Weights of a small GPT-style language model, trained from scratch on English Wikipedia: 16193 steps.
MLP neurons of a small language model. Each row is named by its layer, matrix (gate and up: input weights) and neuron, and shows model dimensions 0-191. Each number is 500 + 25 x the weight over its row's rms, rounded and kept within 0 to 999. Numbers have three digits each. A neuron's up and down rows have the sign that makes its largest values positive.
After each neuron's rows, "fires in" lists the words (lower case) most often at its 100 highest values on Wikipedia text that the model never trained on; "fires on" lists the tokens most often at its 100 highest values on Wikipedia text that the model never trained on.

L14.gate344:495507480483475482483493510504524483516490499450487505480471521459519492554516484522495495515479481517509476500531538522495506471546483497508492473533520521516498502515514514515520495507501537494513471454480500465493499478498479516494515482504533507484526479478487513528475494502477495541513542499488478512525528505479486494512486503423522435491482518475494507506501465497462471503480512470523539459490502470430506493471500481518485507497544501533521499474471522464474493488541485514494508506570558517517454479472534514456517502511503462504504528507504506528490477519531549439
L14.up344:459502505474552534491507517509470519486512497489508483502503495463506476486492462482503497481493488504527510547473498488497512541468456553489500510537531523536516476488501527498529509495481447477520505496490454572501463470495526465494527524475537471519456507529541521499502447480508530508512500474514523485467494475499556496513477523488507497505521478490485517472523505457496513512478541514505454484525468518499448499518481544464500471489496486440519482475491478503516507529500494498448505434498434513480509470458477501441472535467503566504485485516515450511479527484519459471
fires in: "other", "some", "are", "of", "others"
fires on: "her", "e", " are", " of", "ian"

L12.gate32:501523523468490484572502464480547512515469521499497540521532483511517481475497504537530528527483476483476516495470509481466509546487472500530456510507481508511479519494490491494557496472485503480521493502511459497501496533491504479511481473494485532477471496454521533463493525543538535540521510485506521521465493527530465499487495517489508482509508491468505489458491495481475482512536523510538535525498499508477511532524503510534515541518499507440528494539438497522517482503492517483520502492448503471533510488487512456501515505458488482563528513539515471540491550506524498482
L12.up32:490496515481508516496496533477520496492505509572522479456565493522536504459450499545473524519486484493526504506496556499480570478508452497512468509497508488547502522444546552562497485498522490528548496526488512514499523489488550487464491549504517525484520494544471500517494523528488491501501507515518487477511537511506498502506527509541499482477496517515533482514493451463504487513504486526503532503484514506491505500483478475498502520484506505517460497495498486528548529515530488507477487563507542539504473461533527502477480520483515528518509505483465490513494474463543547501
fires in: "of", "also", "all", "it", "other", "is"
fires on: " of", "s", "l", "t", " it", " is"

L14.gate98:524546504517521481489476466512487521471478530489471525536489481522495492457496487510473502470521508504472514472482512531466493452491450491509539449530507509525519497500494498486497493466486542483530508524503494502499534517480504517494479485522496478522532468508437452539508515496527498490493488501517511491524488474489499522514509447495504558516485468496521464445506531522525491492482473527502459477499534479486493472511481489524546456493439477483545509488505531470476499529521489452525502483459485550475525479483543531465497518491550485513485539504519506521518477465484476486
L14.up98:499517499489471492502455516494513518488477486495507482515529509469531469510440525477516511503539527513504522464522452526509512496429519504534491534511476494535520446479490506478524541496551522479488492538496476489485488448507479492459523502498515494524538502528483524511511501525481512480506493488481507513540466475482451524463526520450473527497497542468492487489442531508517504501528529517545472493565488527511511466522510491524509515568460500515509474525480530457517530477453530514540562515543472469519497500495500489511466476463529485513513530497511459501496465491504492473
fires in: "championships", "of", "championship", "only", "scored", "played"
fires on: "h", "ed", " of", "ly", "t"

L13.gate79:509476473489480457505493517518469481492513473483438515509483527464483456517516519467481525482440529483517478510488503500454482508494521476535508477529444527510525538471476540483530502494477504542522507487530496519470498478487503510482495463513490525528508497515488486546515508486494456475490497460514516503486531509516506516531461540473483504574504460536501465457481477466477526555472498519504520470490475434470498471477491500494488513503442544487494481482500573486540522505534481507500502536545510503486484483503526513520499470464487531464496447479512493540501478498505540461
L13.up79:520509493530466492515467516523497515507511510491485505511528477550453470476513485479532505487478492502527429506505498466453522511507487494502562512498463536506515503474476445469475504432483516494498530521507486491464487438504516486525505533545520494485508465523455532506488445504479494521523496506470481524513478506497496454519446506517527499513514536503522458495540498473469514510538479496502477497496472493481474520492468490511467548469491523520512510472500526531464482522562496485498497503490447470493527495494467502527509475481533516489504457527522494581481483494503496501
fires in: "in", "on", "as", "became", "of"
fires on: " in", " on", " as", "ed", "ame"

L10.gate398:542497524506490496498538473508550493502525520559467515462496492502489479448498488523508492472505508525485442507488506495524485476527495546561540488507461476503535514486514491542487521481491526503495482475486493478478522474477494496483476465540438500556490491537495498474540535490507512538484505481550458477496458481525476503502512468521497501525462511527509504530501514454560481486447500496503503485495521468511491479501483474499523488496509512475471467536491504491480511494538538497536469487460511484471498497486508545500528514463498457525475519530477474530509492539515489522
L10.up398:459524516499536463490458479512534478488544512507489474481479536490525511517517520518531524531471490485529487465484503485536505474492511522443548485480518494444476559526514488529475524461523500535550515509520505462518500532481507512497509514492458519495497514466483519500456476470493523504495492518492517461529469513505506537502529474494496488520521515488524510451510523474521500478486541487494574531513514455536516443482486516483529534506503496498451525574477504475521521504509486497481497502522466522482470465504475462515538509474516541528503524491483480496488516434441484533
fires in: "the", "they", "theatre"
fires on: " The", "The", " the", "d", "ur"

L4.gate390:467542518481476513548507528527510472459500495535501480549525515526516486473494524517518522477505498517513514492457505534508483547486508463560536476498481510473472517519495509484499491554439512523456498476500496529503531522499475493520486498525490511499477486463461484499486493490504512545532471496468516500489541452447489540499498439478479494512481514490499528528505504533524492484452504491514514514470512519561514516509468514511493464500508471496534480499454500501506505502486522529493544521483527521499490544508523474545473474494521525451507470511499538512479514499488545500
L4.up390:485540540493502509513514506481494463480510477496531455486473438496532493470529506473530492527485516472493478495557528512507483492504468451495500547495494479474484539526515547494494511501483494461492473494516506513513484540503500483483459486437507476521519493476465528498491501503490510516555480491535468485506521484460518495517519453472502501495483518476510534502474519496509514465510526535521492499507530539480502501513477519500520540505493487547503487517469505468553484473554482445506498498513459472453531480530462521511534524506465461506478472489461481461507543481492425487
fires in: "became", "become", "research", "because", "1898"
fires on: "ec", "es", "9", " Un", "p"

L16.gate285:512490500479472505517528488499506477484506488441488531501528505486521479493501468495495502520501497484471505533455506531451482523520499488544518519463541538490447486491487511499474495458510509508505467495522477531517523498517508496528512466513527506542508501481457493445468533500527524555508544497509502516508530492512501524519494507516451503504487510530513521506517522531466476491493511457511519517492523511512512483507525491516519525485510539496486513491541517449506480533540523472494502461518477450472538471515448463507502510463536479509467541543536472511451497498525506516
L16.up285:508513490463508518510474526463512477516495483482532461491486511515497472497515502481522503500476485514481514468439485517489483515442492503509530535500496506480503470484433493526467486443535524485495487521526474524539516487535479546516488496515504540500525452497508471486452527483519505486492482517492499505497464542472506479529515514544529497493502481498470523528495485462449491479489479454514507548511467460478492485493466500560527515500518581503512507517534508504553531522484553518485472462494512476492510480472496491503521516471487500514485492527491438539523492495525467508
fires in: "the", "after", "then", "they", "but"
fires on: " the", " b", " a", " A"

L3.gate406:509476488484500487500513490507478531481478525464471497505465506478527502497472505495466488490480492562492427485504504481542485516478511527484519493520495495499486525488547496508473511489513527513479486491475524508468425537490509470450545482498567502520501498480517515489486477495520484471459482513494452497517425466487524519517489581510499494501498519525505475503483452482464497503495464501546510510488464490512509500510512493482534496488497497527510520529463485482505498475559480537512491455499536500487514466451499495507516519515454512519501503542506485453530495498521494512
L3.up406:501506499537488465480520502529475536462491479513517472505478534513545464506493561500449490463481510526472489517506466497514490517510492469467491543528476511486519505504513515506493539512462502512462514496457547497486525559468504552463517483474506497483488495473527535524464497495469498518454485493491546505513514482513556505468497527519470497503484458505488468496493512523417468506451532517498516492512458495471522454505501467503510474477483490499517489501472517493502458508521532551501502479490504513455450521452475501513526521510477482472512496556488490479455526485504484497
fires in: "or", "original", "organization", "originally", "near"
fires on: " or", "ear"

L8.gate128:490479502456461526554507518530498485489489476460510504508452530488509486520488497500517497484531518445500482547536513546476496525519490504508500489488499542441478496513533507500544521461537469499497495479449524493549511523529517489504537492544520541466474480473518481474499517481485472472483526497503447506492500448505499522532466489476467514567501496501528480525472500498460513487513483477501485551520497527507502542463511495430470535562482507513523511498499458504491464508494492497501531434492490481479541526495462504452497459495519474485533532504506498469525500496528522513
L8.up128:515519490496469490543525472516500470496494483520497469516535484485486478532481498474513486505457483483471502534522453507500487497504546533457480527432488530497521518502497498505505525512492523518528485483515500528466514476498514447492479509458507524491531517517493471507459481461507523543507519505484524476489497452478500510472501482523513526474471488481518483495480499510513467496518479474479491546525515490433499505466483552492511452493465505506503508495528465556482508504494473517521487462510502500494507540510477548543501478458501486502469490525430524547474525502489492511
fires in: "united", "medal", "in", "position"
fires on: "ed", "al", "I", "g", "ion"

L6.gate355:537527460474492479532491481535495497480476508458528511495503471539451492468516474509484522514469509503507496495480512480484542500465508484510485493510501477468510544496480468497478501504506510514527444461527541466540465517490494502484490507538556473448495501485522469473466541473483473504519489462450480500489493450520519502515522480479488483483539490480512472537455510499513500447536464511512493515483509504501517548489493455499516521482463478503489454539513476453510505508505519488510481511501500447479491460478508476488474505456562503496561501475483505505477520507472461499
L6.up355:518530455518505474532506556482544488479503537485507499479428550482534483505469514506452456493509488514533526499504552554491530537507497488493499515525524503489498491498467520536445513449522452470527470505502478467511514503513482501520538538491512497494524498448459487477495500481476484477491463525458482503464486519531540526499504493532493503483530522514505491502495530508481499502472487477479476496481483511510470460495510540465489496491450493500497491496486471536523477467489507480505538500494502462493503541532485544518514547534474523500514485527576508521503514476481504525
fires in: "became", "this", "become", "because", "species"
fires on: "ec", "is"

L10.gate430:466554481553500526513488528559551483504482536479518539520508535487531524522529509515471476543457457512469506478479475484490478504479492493527490509525499501490489501479523537516491465489454480503456523479509521484536518513497511500497513513512483475483504456484528528479552486491499453505476487561484472478498539527508555492485507520538457486513548504492486473491477554469496490477525506510500547505527483500501505530498491539510521546483492513502506502503517514500500495499490509493481511435511468496429487519506502516477479523489549486476523490522478519484470552506476492549
L10.up430:453516464529521489521522516453502500505502477511545467532465453520511512458546493500480487523498501508493491504510435504525529534501472521505498555500548484477468482496506550492498499517507484478474517507452467491496499540512455539450503562462497496442493507468506467478504497461523529532500470451521499494526505554535482503522525474512499515507508490491478489501515492484456509474486478475498524527466499523484490462491472516458502514495499549520487516505449497469505487488512493499559511491496513483526474497504505471541510490536477519449467502509489511505504546505453514512
fires in: "became", "become", "japan", "because", "japanese", "technology"
fires on: "ec", "ap", "ol", "f"

L16.gate405:478484519468470474547573537511485527479536477574521540532464529504474504504490516512507507489490493493474486470512481503468479496488521546464483473496405491486502504503539505501497528515456497478520509524499473522497511518473516499490531483507507457472492484495522488516524510477496495503470495512473509479497523509482516484501453527500517521518493419544515456477498485490497471451500472454464493528522484461516529484515522502493506521516477504516530490515544486508512505489488470508509510486492477508459512508487513520482515518523509490531535517486469490492512492492480490506
L16.up405:527506463489451488515518495517509501537507491473499481513507489449516505537500498469549499469509491509465500503457498501488513492538500492478531493488510536528433480522458498520476494534484504544525458502522485491511508476462569510513524517482497484508518484515469500494494522448494475537490465484503480468514510533471496512508467516514507504501487514459500518481520515503458482538492499477453468464508493449512498533495524522452502447468464513498496526459479511499484509526528495493486484497503472491468484501472466479481501483488467480513469543478532522510468570518553498517
fires in: "in", "it"
fires on: "I", " I", "os", " in"

L16.gate112:511497503473518514497507492468532544495514461526496462479474526494539488499473494488458496463537506494451528514490491480523509558514534507507469496454515464480524442502514518502533494494485558465502488513502515525500490437513519512491498501462461504513505495468513489481489528479480491520486497476495480485488489526539516539509481489492475541485484496519465535463525513491534481516441537489509469516493509459519497457495525524529501496500498479483496530543542532481489479536527537523476484490522495472474527499488515511484504522517507487537441502499469521499496527493494496565
L16.up112:515489469514469482542493471497506512538512458483494524489473528491522455430491497498542522500516530519506512494488468492511473477506529500488519492532510516539475468513486538540504497495489542520504507478496443558509507478509551498522470493511510524526484515459488498512493513476560499480523521503499528500519481529514486514455435523468526515537500472520497494532490534487503452517506520483471514490499481461539506524471529492540487499495523500537517512488485476476512471548536534465512527472526493470482525467491527497516489517482514516517458539487485466479546481479485524479
fires in: "the", "after", "and", "there", "company", "they"
fires on: " the", " a", "an", " and"

L15.gate293:519536467515479453531467507463539510466494493517490514540543467540516465488502519506483501502509505527493500506504474448505510536523494518482495482494535495536541449485534513516521522463460538507507464535498507539492546538473556524508516485483545475512465512506494514499450512501489524469511547545466528510500518521485487521490514513488471489473442538480495509459498531484530485518483516493561469501469492501516449496506494480530517532517492494485500502527494505499517493490510519460494521531531467473481484479467529499453524490460554502539519544531480467502470481459524485477
L15.up293:501559505526543518517489496480476497480516489543496523501504471475500444526511524505506450491485507490508523502500445477493509536517490516522436501496506471505535509486498538490535515519490537477536502515496506517527467487470467516465532511510511454503502565504554513529511481499500470522469447457520543505494479524523489535499518520526491511469483541499466461437500465435521471570474522516519460561463523494501482478532481502478512525519475469490521520489513514508511471499512475481506486485497520547505506519516463470505492510477501542525517492506505502477529503535495454479
fires in: "of", "or"
fires on: " of", "ou", "v", "or"